MLP neurons of a small language model. Each row is named by its layer, matrix (up: input weights; down: output weights) and neuron, and shows model dimensions 506-633. Each number is 128 + 32 x the weight over its row's rms, rounded and kept within 0 to 255. Numbers have three digits each.
A block is one neuron, or neurons of one layer that tend to fire together. After each block is what it responds to, as a language model described it from the Wikipedia text at the highest values.

L7.up1914:115162094151160115074089177090117144107123158193157149130125133157124147182108126151156079067147133110107141164104167155129082143112142125138110127096053146186129107153155130134081112142128115107159107127106200134127167161084167077045085160116140116135140177137105214176102084080111114150056116136149110152044101154127202141086154125194127107192121168090127088128133180146136067106136
L7.down1914:087133131122123083078099084104131113072100145122135162104084108134121172171137103116081073150123089087161131049142134084126099141181085138153184145128177174092131132164155192094132157093139094131079126145134169127131167082120126175156162137111124166134057162118118166095130199166069125157171149105119159052134144133167098068168110134138170117128137143078208092154089083169136188141137
L7.up1989:144105086184098104147174151152070122110128143132143093061087103085074136195152134152133115187121111052115137137115194126141144115108127090102131123093082160119092127110144125074091114159133162089155137142071174121096093183109234143123103119173085111124150097159145194172105096206139076166150130162085117107073126197129081118112175094139112117067128116123128127094126091140122169151079
L7.down1989:109120102170128122106157166100095131104146161099153109115124137100132169134139145135092127145118080119107212127146153154170139113115056059114111142142181120126109135150123164084174192088134139119131123157132096130122107146097106160069127104095097114114108141158083143170139113120137113124119146140144120132097160116139148064182124161186149080107129160136145111111102109136093150128081
L7.up2141:134131103174138144139142103112129172111061164169158126078119097141127123144148141136121074135149162138139119143069113129164071105131080109135162096099109148163137109095058042082133148181145092098140144083106133113128155200100095113179118141172109091148138128161152191231121151142123129140117109214131155091010164155107152145128128077116085104051151162107134200099123135099125130141149
L7.down2141:172102099146152106081105143097147178117170130128161167138098124064080159125139116122116163086165077113106196129159148158167193116110086143109178152144183140108132134110153127091148182089121106115144141134128107169169151087144150206160207080136123159106075184123049109100106119117120147156168101145180066117134104107129113088126120137151174115152096138158131091148069093143072115161084
L7.up2352:104136092203130125108139163123114131103109208145122123135122135147119169143136119157154168121089096128122112123159158131059156124079118118145217163093141146189110156090139074101088106100120190135142159126129135086083162152119186148103190125139123133104133106122134109152130122159183167089149114170141107053100163161157171106127121198110097124119162169118137102169144131149160172113078
L7.down2352:156197079084160132116104139089144159099118099125209101141117121078107018104146118129075098124143095106058136197113160146124105223169113144115086082168121129092156167148154107152102151108117146144074137144120100168144154118116147146142104171084122102134152144156075136106179133102117107155134118140121117161101158149139130131108131173140143139151137148120122102072186118080101176133136
Description: End of fronted clause

L6.up291:099079145154167085118132092162123090178121107120156139118115161120126098150169121164093122089153104197049046128162092100116101161132150128163146155115105161148139122158112113092078102163204079134114086068138149133053119154155163153153145078176099178126109100079137072166112135147113143120059148188129097106148110148109132122148185126097105105133112156181099123173146131065069137147154
L6.down291:144156143129114106193152129172140142142144100156107172091156101175130162120109148139152128153130147075174100129131109088151077147120150093101149101115160134132106123162171143085123090125132130127127151122141182150146162114159154142164192135097136130152127123162116062144134159131148121108153118125158090155051107144137088094168127130096117096133130088114113063101203169071124123172132
L6.up1538:109134125146099128103147101142127172109135136084151118069125121125119161204133153144099102129121099094132120093187157234125125104202124077153155090116071119166131151116115114060085082123165139093154119195082218100140137109115137134074147147153124108093162041148197120166147120155115078169192151183137135150122087184119119114113128087178063114079116084133164087068178112133163156138105
L6.down1538:057124172113147134128088143080146182055122122158194091133130153104147106121154164058127202099151153156092136136189119155141134126101089105148124151123209111158165130116122153108159198108145103120094089105116101085139141097118091117089136141125178140117072160180111158153146132182165140058133130134151067109118176145140159101124075159162129089157110150132108089152173102105141195082130
L6.up1880:132125147125077145149196132115095049116144165180177115150145118117143140170183116158119146160186150148127125142158090133174156128164065081176178103106061137058150110169087125144125109113202118156140094037164141123198124141089164085146112106101135098122069193126167099123156169158164151169145102203130161093108202157088119120129093130149089108100161151122114112170120144161191111108094
L6.down1880:141126192113126135077123148140170128122124088167118164075120153115116104109172153097093076147102137121102120145191142152097082147152160119107094173183122158166106178137124080090183150181092111149167114144092142107101173144089148141112168127101092191151129108105144104192061099047094096103108148137149137060135120150139113133105123072130120172117077135136124200118093109114098152157161
L6.up2178:127114145060120230151141121143158175069118155069154106135087137137150126155176105157118179126142118077139119139141112213107117093150143069098117119099102143144145124133109145115165046127183107163132058086129124132176137125115185112144109144119075069090102129145105094133130130120191114110091186168061152077104107125164129065135129147129116083150126148147128149134097160172153102127134
L6.down2178:160145165125144149163168138132083136089126147101145142133167125108068132130133147125188055100132121137163144105104027142104101181134181088123139177175153118135122133119152181098140152103175127097133150127159172161145128155132085123197113109124164144107102175138166104186124117076136108123102126116211096070086100130146125154189083123136145088096140125163073140122100164124171168142114
Description: Phrase-final word endings

L7.up442:069069170093064059081072083171109186174194153083099143149148103133149134105145118118138104111134143136103112157152153147128122196129104117138136125125090157075152129109098104139156144127041158172147164101090077148088094180111115140106140122126157125125140110139154114129120093071143091119144109121186152150112125012119168159142152124134105149160030147134107161126086122110121134147097
L7.down442:202087115129151116102044105123103103098075097148088194149079152076140162123140148080093148116152134166135129131116147078126066111125123151163199116121152145063107127111084118147143107089117132103138131107128150199135142165139076161158142124147132164142178118160107139134145112150153123098097131084129164134208130172068130097126091179099105120157088164166160172154129106099083174165158
L7.up945:142173176110102139105086153098095169097125123099173117110142119100071113075121156125123157153099123089132116134102083123133113141113149181109164146159093130040107134105155164137158154106165148172154162102155135125097136137063159101137094121119082130140199111029155114122099155100175154140140162141135167118116116179134131102151128144170140114122164165124144100129133160097098071101097
L7.down945:098159119116112108195064103098101124126120198108144076120086168150097102174108159154075147154151146137111197090150096132084130137115070119160133101185146136079150135149187132130176087110117063126196107152164101123058182118126074120107080095049133124164133132133116161151050101142173084186182139107165130162092120158118211098112143135196144101102135116170088143173167165121111090086099
L7.up1568:108158135099131161095117166145104148155157100095140144109129120101092121090118175106105091099151116090127090087140168131134092223163079142151172167112095098130127093153070104075117101111103153147162164119162171145110133165133094107165102148155120127098129119134134147085172139151105166055082160161169090061111142127103131190167133086170136065132042150088127094122079099126108161151101
L7.down1568:114119161150210103131119087163126128060077101096122082081087106114103145070068153103145154093067129151120130078194133166085092115105044119142117153077103143139121136155137091181075115104127130177135147080121125101119122183181136119165108108137161080122141119075112171145096135151151114130069121059134172152101116135134178127077115060095150080139089135083106116154123121140158148135118
L7.up2241:144177097100093088153084167088153120091161167166175126150123124094090138109127093088104104099092098153130113204120217159128140186120156123136134110128069122115078121083046186099122143178113153150091126057107152121060115152115094123164134133117113152116107125094161129080185178136112088108153134117157171096139119140117157105144106127103085100167123103152128103188102193068099147110125
L7.down2241:144090133101134166105067185138101091108127123119168143109070096118191101151165186085119106128150102081225109143092157107095130155125092113111107186104122137118131164087148105111115107092133188148202115154114130147138131117091085246086148115154127090086131197178100127133129112124133054182123169118163139133105109151127179113127141168170116127152125108191153086173069170141149137060105
Description: Event name openers

L3.up1729:124168184120057186100116143183092237125096136093110196105177132070141186145186173159154061109157136082111144144142073083124140179164182090127096131146112133097205161090094104166188110141116081135137153119149128112137118146153148130139192108110126152158084121112144149104119117087104121130156151131171137103143116114109106105114088096081133046117107053164151119178133138078147125130127
L3.down1729:144131083042119067145101150112169172103130176120163166160134127116167153111123109081118134098181115118130100166125180174108106154092182149167156123148118146121176151126087163171153110124110132189145122127127116115105124128186128132082147169125105158138141127108061123133137162095139142164116137123151095122145116092115156089114159103129084097178088107140126070167112165153095117179109
Description: Sports table and heading names

L6.up1285:081130133153116092089088116119089117139157019087110111117142194121107148086141128152128145101190160098172139187125129159142149154152075189131215115122161102086118139117085124110136142087076061104093190107140134118122119137128111176106079157175140107118090133048117123096167155087119114066134128106136113156152052095162188150149078164088145190095126162093185136085132151157117105081111
L6.down1285:070110160133132119159114169107115100097155149111174140132107164120125104101136102181130184200127126092129123127168137135114098159162120138122064192142125167063061120145067131182107134161103120139137152127126109141106159117143105164068144157124082082139153057096188167142120153120178135186104170075112116107097153166156088148068114169137097152084143126131106108134060130112165076118143
L6.up1512:094152121083100115143054147068139108112151096175139124194128166089066109132173146138150119191129079135126096130157147075099133155130117170135133144106095148092100175134103069121095082131160083167091096130113090098149129166129121134144151177138166142101099068069105112110067103144163167114151129087132164096193086081082184102116157122157112134168087171091167127138143163158110162089098
L6.down1512:119133091119164159106151129159123111160115048129156191113143143144165114106057069126128141080075131141078182074097188122124124110153116091153159111094157202107168141117139129160168168159132093145128161118103145105149175124141096094154141055084119096116155150128118139109131162170118149137177115140159137150076084165116125141106047135110106168067157091099136171164142141142120074151103
L6.up1836:177149174121105125094191093196127202113121150156082094129129115142108112176192125135120107111126122151118091142187144124129144102082155109133137141177090146114076069112092159077159114143124087162186173113117182109103163060119108120133141140097149163139095169156156088136173125155114109110099148161114161138152134081128145149147159116135095181142105100133118054140087136049134199200180
L6.down1836:129150105110145111147154141123143162144049069097144070131117132107154108141076151104151107127098099174123148118153142203155067169125165154163158083149134129137085184125135100130177104137071091118146106135102070175066134142127129136084162129154098116152130141131044150137128077081074045140088144137139119064172084060146175109061129105156098109120129109113126133142123126160138145159103
L6.up2111:125154150143107111106096135138113134107043134103131114123129109117164147102154163030049105134142092138099091156157214161107119179161092184119110072092159149101143139135099113131126110127151107109133128081117159133090118146111072151164138083146135105216119111142133116132093147089102122073116159106182171130198145131167121162136153137140124123137112095135124118102162137164099121100117
L6.down2111:146160118116146114090144069104092148096143072131121141136120095120178196106139107099160140094131101054143162119216111173130099150115134175129158165119122181098087102150070118120156133138147141159089105122065095131128153156075101137180158146101166164130095108088132185100096132140136056115118105125117090143115160137137116092146160168115132146182105064123121068137148177134113184147133
Description: Ordinal number suffixes

L6.up758:075123147117117124164145104151092166104083135134118133094129124148081138080108177159135101072048024154145143077110064105096139146165148112092149144112114109113170153093169110110108095070135193159136159160133132079163116137151123135147129150098119160127180178111115174199089146128088167158197079167132123158167106105166191174122095071130137108143104157110148072133136097078148068134108
L6.down758:161183131165154110127120142127106123195088121104177124115155124119138172113131154153145143107135120128124160098053146115123147181078140153205152130123094123213109183141126117153156182137135102137117158166148163105146160139113128109113097104166194083120177160088169116141139133084092142147120098143133121110077160153118140171091133082116120124130055153128153109098144109111164127157122
L6.up948:080119133151114158140145081135089119090160107113112145091129162149148107077216211109137189150169084103125103128103147124138177118123121154101095171083085158089116142127136177073096079142127150151137139074104159137126118130181093136118125183161104119132121164083147109167110105157162168102128152126116156086065077119096104132119129144048107120107151141128097135120099101137149123146192
L6.down948:095123130130130094054118103106119124107091137157133129080079175131121106113167134138107178083098103157096144097186138118159188177117051127146128101160125117013100124060158176089094159124123116094131179128099175139106115202108147128169092081075133094154054137169154107118156141143149152090091158101099125126119107139163162072135118111185143162130144141183093160134126155160181185140153
L6.up1643:143167149103108107097138176141115168113128152169158169082049110111119099126143103129092168143136095149093116105157111133125106145130106165086188137118136074104143122117092191127165135149091157135068104093111134177120148135130098083193103162110131068185129134103121097113066147101151121098160145080092118168120124147134098147145137122154094122154151096130150180101127129100180201134165
L6.down1643:104133119096085145107162025083069058119152055135054199152126070084110147129150114153165084094070172159111126112158110133048115136120119092076196166096147196099136152155154132122108124157125071137146104159107072120140081144130159107114145154159098156121108134195145134153160159133124109141161151041121153148158159143171078070148128113193106163153149131108102085131057119138077146113120
L6.up2261:124148106173165104228133107152105172105138130154131162128105135171143129129092104128181104115144138094142172170088187116062143136147150086134108153137149173169106113098137176106106109069176084132193076151107085122106161167100168172143074108144154148174129107092139126114083113062063123153107171135118141160150111149146197168151074109152124138115083131088139114113144109147170174123116
L6.down2261:123139162106124177029143132095080137117076128141121129097174069110174126142155113127154085142081204175093107166131111108184207168099172145096167160157073156195184154094148107159107094165121156155076092146082099137172122045064144111161164158097187138099108139192049173118153207084111139146137142138145118142146113103096112205149181065099100124146139099154138101124140116093157135084105
Description: Inner pieces of rare names

L3.up1050:121108112117121146148094151095170105081136066145169100112158108146132094133140102159093128064117114125105159164144152130102107058147182148129169138139131153108157134098119125144101160093086134142124173127112145145186135089158099146118095096164062116156152146192119057214138125142139148181140186159102164152098111147119128070184187132120102103140157122123153155109129155161096117096153
L3.down1050:124120041101115090110141169135136123044094144111142092102097138102113144116129130142104167108112134153122126124175111096143159143126171076111117114135172146079168152153120164154122157117147142118153085151115145094128144179116124101083117072123144149100089158125138082168188109134083136165115139183103116145086161137131172130140141152137140151109114200118127139135087130152109150147136
Description: Fronted clause boundary

L7.up1300:142159126128178088201121172123097080155110119148160122123165124114160139093134109104102158181109119207160157138072104151078156125086111108093184144157022127138100191170182145121126117141134141188148109096142127102106174096124042117103148139114152137109223111166064141169119174135146153124124131122123133098102085068119159149157144165147125115130130086110084136185121114122201108097069
L7.down1300:095190125125145111092183122151043058167116142220137131097131165168146098097126053110152075120136088144134137163091085161107125126121152107193170143176116128158147204111116098110121157107145077109128159144159135101124143138108154057161121125153136107112203113085156175142172121142149116123177161099148114046140098112086145145180133147165179139246105116123110106157094186142113179129080
L7.up1344:158161100158146088178164058099142085112110115130121077124151131160159171104122116171106130107132123145113177140133057089110133167109119108174175134151116134097129148120097161145166115087175141144073192103127094177157088196186075137104155143101147150154144106078119167172063177126153143147158089109127138135169066194119122107099167092088140170124085106106139097102153117189073133127083
L7.down1344:168129108113134095248157076152140139137111176217146123114173104130132072129157105133178137136078140176149126104116112094080146148109134118088093144139132138116100111140194111171149140093117144175121145122175082127165143127106159079153138180134113103140161128122097118129114143132141135131173189098123078106104102110051134180149122079155126122117176173091122098124072105173094125150126
L7.up1501:155149199151106161154061139126158110117118097090156116102112192116138125175105149114126128155110094160117162149102126104156115150164064154106155101114179088134130143148102108124144078097120106221136095137131091105171099167088103099115144119090087141138097122181121126102118117161118164172149151180074192066106071140137125147098136071124179166176139146121044053165174144138149220147137
L7.down1501:086123157082066119094158147144158107120113117130105160186141148131124141185093130125186201227134167211139159126183135120078137132169147107091170151123115096109126117109136111167127126125125188086140093105101117203164147106116100085086109133146144154126160185110093077174121159180133110073185112115204118171147120146130141138143132121120072110167115129173125133154137108120143116161090
L7.up2337:124096100155131147118188083128112099096138086170156128142155191137141185088080059187127130147165100174079164199110110097135146121062153138075108100118119136158159159166148166162109123093173138118094169117115090099140182159155081125136136163062113127090154151123128135144122163147158117111176088142100155168103064114159102128132174205193109189196059087140135132119118080178102093134116
L7.down2337:132168129161126099127124127145163149107110137112156153087103124167096192124141080117113131116114132188102163149088084105128111100141060131121124147152065109156086199132099111088116175062116106144137171134114173156080146114103151154078130140188128081112147100149132099213123129191150113105110138076083135185163068119099120152144148144042063114154135136106160067073100099146151138145090
Description: Split proper-name fragments

L3.up1704:098100112136120107146130160147116143123085123175182155113112107135118158135076100163161086127147103169146156168091145090095135161111098168142153129113110119130102121177064139144141061065120148113133127109155127186156127109069107141041100120118103107140125065107145119112147153144145120098109131151125112135134103153112142098076120114167139121163124091074108144049121126123061148127111
L3.down1704:145164168140097108127096106093137128178129147140132106098138093113146131134108077097112190154087146093154082139193185127122176122114143093149181091152153159159105121117108176110066164135046170100097162118141142119181112143154111160122096120122133143137151094134129101150175145119128117107145156126123103082163116108133124139178065145071102120119129146069178115109159130099162150138104
Description: Mid-word subword pieces

L7.up1945:163108114127119169148093172107102118135141120129122131096119111080118176072100134171171125171113147139126080114174124061161134149140167030083138119137085095172140157139119158166157150171200140142113184093109100146166144186102176083124121082163167199128137148153186112088116153096134078102159100145123129186143165110121158137142148129173137143088130169087072097162128110084108172118109
L7.down1945:118114084101127147105101112057108036161097159094140101141148079144131141108143120122154159126112149155109077091175121107161157108135113164124118064118146125134133121103148077066111073151131155094146102105167125135129151166093100167142140106149104114106167113142138113154137119153110127142170174057106136093121130129210098111171111127149174146141155145125127104126119054104105111179118
L7.up2030:178160121126157116140131100113097171099108157186086172063201142139160136073122125150114119154125129078129133101158135127182149189124112152088159115158157134134155146093146126184139138255111132153181118097129106114173129181070128113109107115109132131129053172158210140138106123112060153097137164117100054130129107169127091151144077115148150166102094127133075118085104097147109133134159
L7.down2030:103139068139171109100189096111079078152112115106082102161149153103156161130165111121152121214192110197150132159095115108096148142115170156148125118066145152117165068136122156125118167093094115182163112137124183133123134178179094111146162114132146109165163125143147064085159117088134129114133122125130138147134182116159121159186164191076138148098090143154180087135139131149085139136093
L7.up2472:125100105106108116139118098174161154090131123124121117130116137156117155123135110109133127200167101114154102166162164141119149178185193106102075085115162119127133082130136134167160120185110187175055069115106110137070121142167119089151123127165166115134175166123153135190142094194151106126131124164080116125141096128145148153137134146128147133125094141132110099213143155106153154172084
L7.down2472:120152079146092156101182120193083104089128118088135158068175145089199113150131106138147107092054106140189107130127146146132137130155137219065072103113209091112147113078133130184161120144131087103151110177110125137154137169092126123063094143128117123160154143101161108173110095094147176153113132126123158189161097093121108076054116145141130146165168083161117128179150136079181109145109
L7.up2496:115107152179101098101156166113112132151093111166123097066211138119120201103146137153108098124096104118134136141086154101121167126094099106048075129130150122189165189086082148179138115187138115079085108204126125129147115170119126118140121103158143147112180142094187127135166122140149094134135047108149134120064131098099123137178101159115157166126113126114130130181100098077156087113148
L7.down2496:080122111064132108093124113122111129132089175131121121138157098110136169087170145176141181120121161081194134139142130081159156103152102117130059063126098144169142164133091167089178128147141168077079138154114084036151164095140152108093119135160103084112119180149098095134104104147192082123144086109136102140103093152166096091156103213136064167151041166143116131193150106109160097121092
Description: Sports stats results

L7.up383:079158082134109066142177100201078155170151157096153192029086112172103071146123099097143080110190099124132112143100134108194159180107129124146135156173087193147100131184119045133069088136150148116165067079151125084161155157140108169090077120142154137074187103128103196155108135119120137172102120111167051132124168137132136154089104178136148066140134139117149150101131167134149085158155
L7.down383:159147159120102124097155112105098101070168096122143117091094155089124138148105180131116130138103120102146204215130130094154190099111124088083112090107214126141154172134142103114197140136105108161173197156139181135125195114085172175158200112128110105154101146175121204134167099162168171138125141112146090117148100101111125129185093146100095114146154131149095151148145104133103128137129
L7.up708:108068094155152108118148141171086092119130100106148117123213151133118180133147083147196064146141164146054104134206112097089114096139053103105151113118191117096098104122115154123098151114089212129120157131213145087174118081170113104069140146158115131062101199112099160074059153131202068149154071145095132143137153128088093138162129124156104116147113124156105095172067103187144128145118
L7.down708:116160130096151150078074168167145172076141133134098159150109167112167103078107151140149158155093068122155200156161074108173162141121106148101093077206116135138163129193154102101171130124109134146169121099150133081113135098073147113081097111077151148065173115151076098152147113136141093133165106096083096114119149150118141161164146164122094135095069146154136138106141052126159103089151
L7.up1113:137127138160113159121130123141153062199167125144151147175156139129118144076136109145116148123114094089112107186168118086145125098144195144145111139100104096113110114185117098064144125111161149131210126156196182112167081083090141137093105133137146114072213102105110116120128127159208146188142134128178128137125077136131119100173114120102120072141091105135093142147107084180164183174155
L7.down1113:101082130094089130149137119071135099108156059123072144090109066125109124136142120138168117136138122165147110070125187124146108110091095108148134134095154091119141118145092136113121130126078072163047112093105110118120133118156108173146167108099138067143106148147114069189130131151104090123138099104100113092106149161194064085156143117132099149200115081119121154130130174130112130102113
L7.up1810:181139101157138116141214128182117097074116142148116169105153137081135189107149058110164163173110130075079086169134124129149124118175115116115103106179106127172193138159133134133130153081090160123198122125089145079182104111114110127082158148126128091101182115152102197128147063164127158131072068132142141137112132187153100109108158148170155088153160120172119182121123142117167104095140
L7.down1810:136119172091127096133142120110150122122145105088086178181176125112116126128118177098115149158122131158172114147119138103140134116114136081129091107144116162049075098103128097138117107125136078085077106089088117140130092166165104149195109085174145122132121148113121194130092165122085145156081176141144104124127142105108118141071102154087148179155133141135105127105102148090107169143181
Description: Mid-name tokens before surnames

L3.up1009:164131146131136108108099071103129161100180101142064143098115144130156115123122126139119121134220201098150074114099109148144097125176108107077117100109137195195110108119085086098136086116129158130095136100103087102189136125154064120094141111145135076138109128119088147088110163171135128045104201096193141098149136153139095083107112151127175085149144107107114101132115174128097151142116
L3.down1009:121028198159131102114118123135205117091048122171082173127096101133128129102154153100096088138117093157148134066113064171131159132134133092094141074119096127136153152116138043096158099148072123092134159121146087099111059181182140138142189165153131146130150137143131148122128166088114161108156173119095127049150050128105094096176166084110150122120152094101147107117157158093146163146146
Description: Demonstratives, ordinals, "of"

L6.up244:061123144156099119172097175147144177151115085134111119130134072107108218188168121127103073135138123123136111108103077136089166167122083105121143045100094104078137120087113138100177140193144066108160194133107086123082123137072117100069161139080121117188105137110113088118136105147163133192149102188094079164171142097171159120086128150101169110146106064115130069115103105097140099159160
L6.down244:155096146150081095165115177144219132144187122135113125121144108112086110120127129101153138072107162165070103107084113129105139070153122107184105181135121116155105110083162071125110142090153101148158079192134063110120142116113139176184016120136103133160178060115148154113107104112151157116105138086084130108132073155184129146154128150077090133138135117155178109076166113163141184119091
L6.up617:108178160163089078156116140063139068164142156166134188150143147075159121144114118148144085115117136157107122104123087144101187129183136133109180127072151088153111162150137083196153138164127134095139059164125058178082102189154161097114153123187170098163096152143160138126166108105119136129100096133114130141089111113114126164153118186109077137118159093097112096139112147032126128092134
L6.down617:090155150142084109157171072085135127102106130166110162140118166102119116132143145109173131178118166177096124136114134151123178134163152071151118162119104136141097179094149108141167105176176140106152138195137084173067140134098143101110140087182159096112180185130133130073109120151115135136130095074119126123186100126176092122099118177135135064086125122129148152115131158129123075131105
L6.up865:086059110188098126121092081167094107115092113081043094131125115132133177223110136151135115149166097154125089145157162166109117147070187112136176095114164121075125170117177159139065093159120152082170123176127160122060123123147159105120142138183118162166076125156083088118171073115122112128112131128157120142108119111113171142125140125094109127142083083153093088101076147187180110072141
L6.down865:127041103140124131142142155125126117140104152147084154147135110177149162108147169152114146082133159155101186149122124096124114077150079115142115092113110173127152205113069113100106132151132101141063114135101079146116138143118115108080122068102134177112122163106095125165146180139117153168077073120110180192144180112148098122141069205154117160097126155151130138113241082096122137163124
L6.up2059:099147129172118115116109122183164123094123131111122202153098100150048164150169104085097073137132115176148117139119125196123132134211151141180148139175096166130109128133084082101074089120113093094138174113081192099095106155132098110126097149058134132104117110142098086071210127140160089170136136124131103124134148113112122108123144122078142110207073172112104156146148145092138122109167
L6.down2059:084152141153176189077147153119124135156135100169123086107166090086135171100148124138151123188190107141126110107101087094110170137089087141179097122178168112155168188085122194091090076092155223137106118076156120150104110127161109139108128133153085129116102123096110168142037116091118136127105131159132132118070096154141168096134103153162075173141140099099100137120091095160131099088095
Description: Token just before values

L3.up1185:122114112151125100057176102132094079106158131137137079154118115165105104157187070112126127103163169071120085111158120093152122189092074155099112127104157197149173160161158071131103195091091142136202121124172140097161145100131097084121190124067157134108155154191132116142126115150132118182087103105091164130240104070169152128127123118048131116176162195172119143154147103131115160122111
L3.down1185:112174115090077128136126121110136121128125140160125173147138109179098157169092113143098178184077180177104133109071097111116101186177161059098189190087099136078041107130073144074160159093176143114115170130113133108125122150158147198182179143200107102164121110093122137146076115142116165088170132133096094147097195160154165129100108084115130166151126211160128098069129161135182097131145
Description: Given-name word endings

L6.up434:115070126125131113134140179157152120181204208116134133129210171147121073136140096025146103215174111117149100138199109135155143172099136093124195159113105161142150084133113102115069116125116142158148136111116109110213146163126153139108087128090142128098100171114147093079052118160173185168152165077092126109202101099140150129175133198133182052167103110122073135135129113109159184178112
L6.down434:140136205122147118157183146111153138149156138064142127103125134070100120137141125110158096161130140126115191191045137182128170113121173147072104108185129124130179137159140120111168160114169135101090130134156124091127196146175035134139071108119113152137143168135120122095136107173088077132138089099120152171125133101175114140156102136139179118126035120144153124075074057138141170158126
L6.up2144:143126139061168137087133170152117142181147177154154098153120181053137114147142112149167153123154131100145149150194111058159160177076068177118195111122131145137131094159125081142123151130148213116182152162128095117169155091141101136140115124127165093141086211143105081154090153112126120077157121020159078139149143137142124141127131146181179139154076142178106093169138074135128152142153
L6.down2144:123142078075125097128104059155099125139123137162166110083105130044165102135098134164120139100091091099154168135139139156109210134090123102162089077183112125114137141109177114147176121145149163129146110190089161118134137060120070107144169098129151142147177147122090154120120144098145166160170128127057181156218138136137099095125097075148164095126084147174148132106077133124106138115130
L6.up2151:162161139154111104155180196105135120125140171091174105118128175064119135070134116087143056116159104091062202129138130107187160128109061107121183114167162116171108122124137119084139101144133159122139128174154112116150163119150138092118107149109138187107131160126147062129116111210113092121113117090142074091157110115124123173141120153179114124165099139150128097157169097156171150119133
L6.down2151:128152092140107049123075176114119108105154131113122098117124085094166118098117105108106100204161034085168137159051148162091136125090064148121129083157101109173128121107165123120108083082136125128138125166133171107113198079111124123115159067150087168143179147174129144056204141195112170147141135071100148166189187100139140150197125115082162117194135127140129168083064095105145118086148
L6.up2242:066107094118099049089122179115123122132165135079179115139092122170112145155135182177121166152172108071122138083115129101131091112164103112097176135123103127113140117133093107074117106125099126128102114085093114117132122059145104138073100125102156145093132122102128102101102205154136111136150143079117132122078130067156090163207133109166128110165109142166102130086111134133140108096167
L6.down2242:160165120145165135120136110120114165146092130162123151162085141126131149120107119140090090180126136182110094099100184129129091076133151143154098131081127174189159130106130134169086165184126103084149120150098087069129106122091157101167097158131100141163093134095148116136209150151106160093100150127125092157172162166118213086167172097141130182056158171091187094184196147141100184124139
Description: First-name endings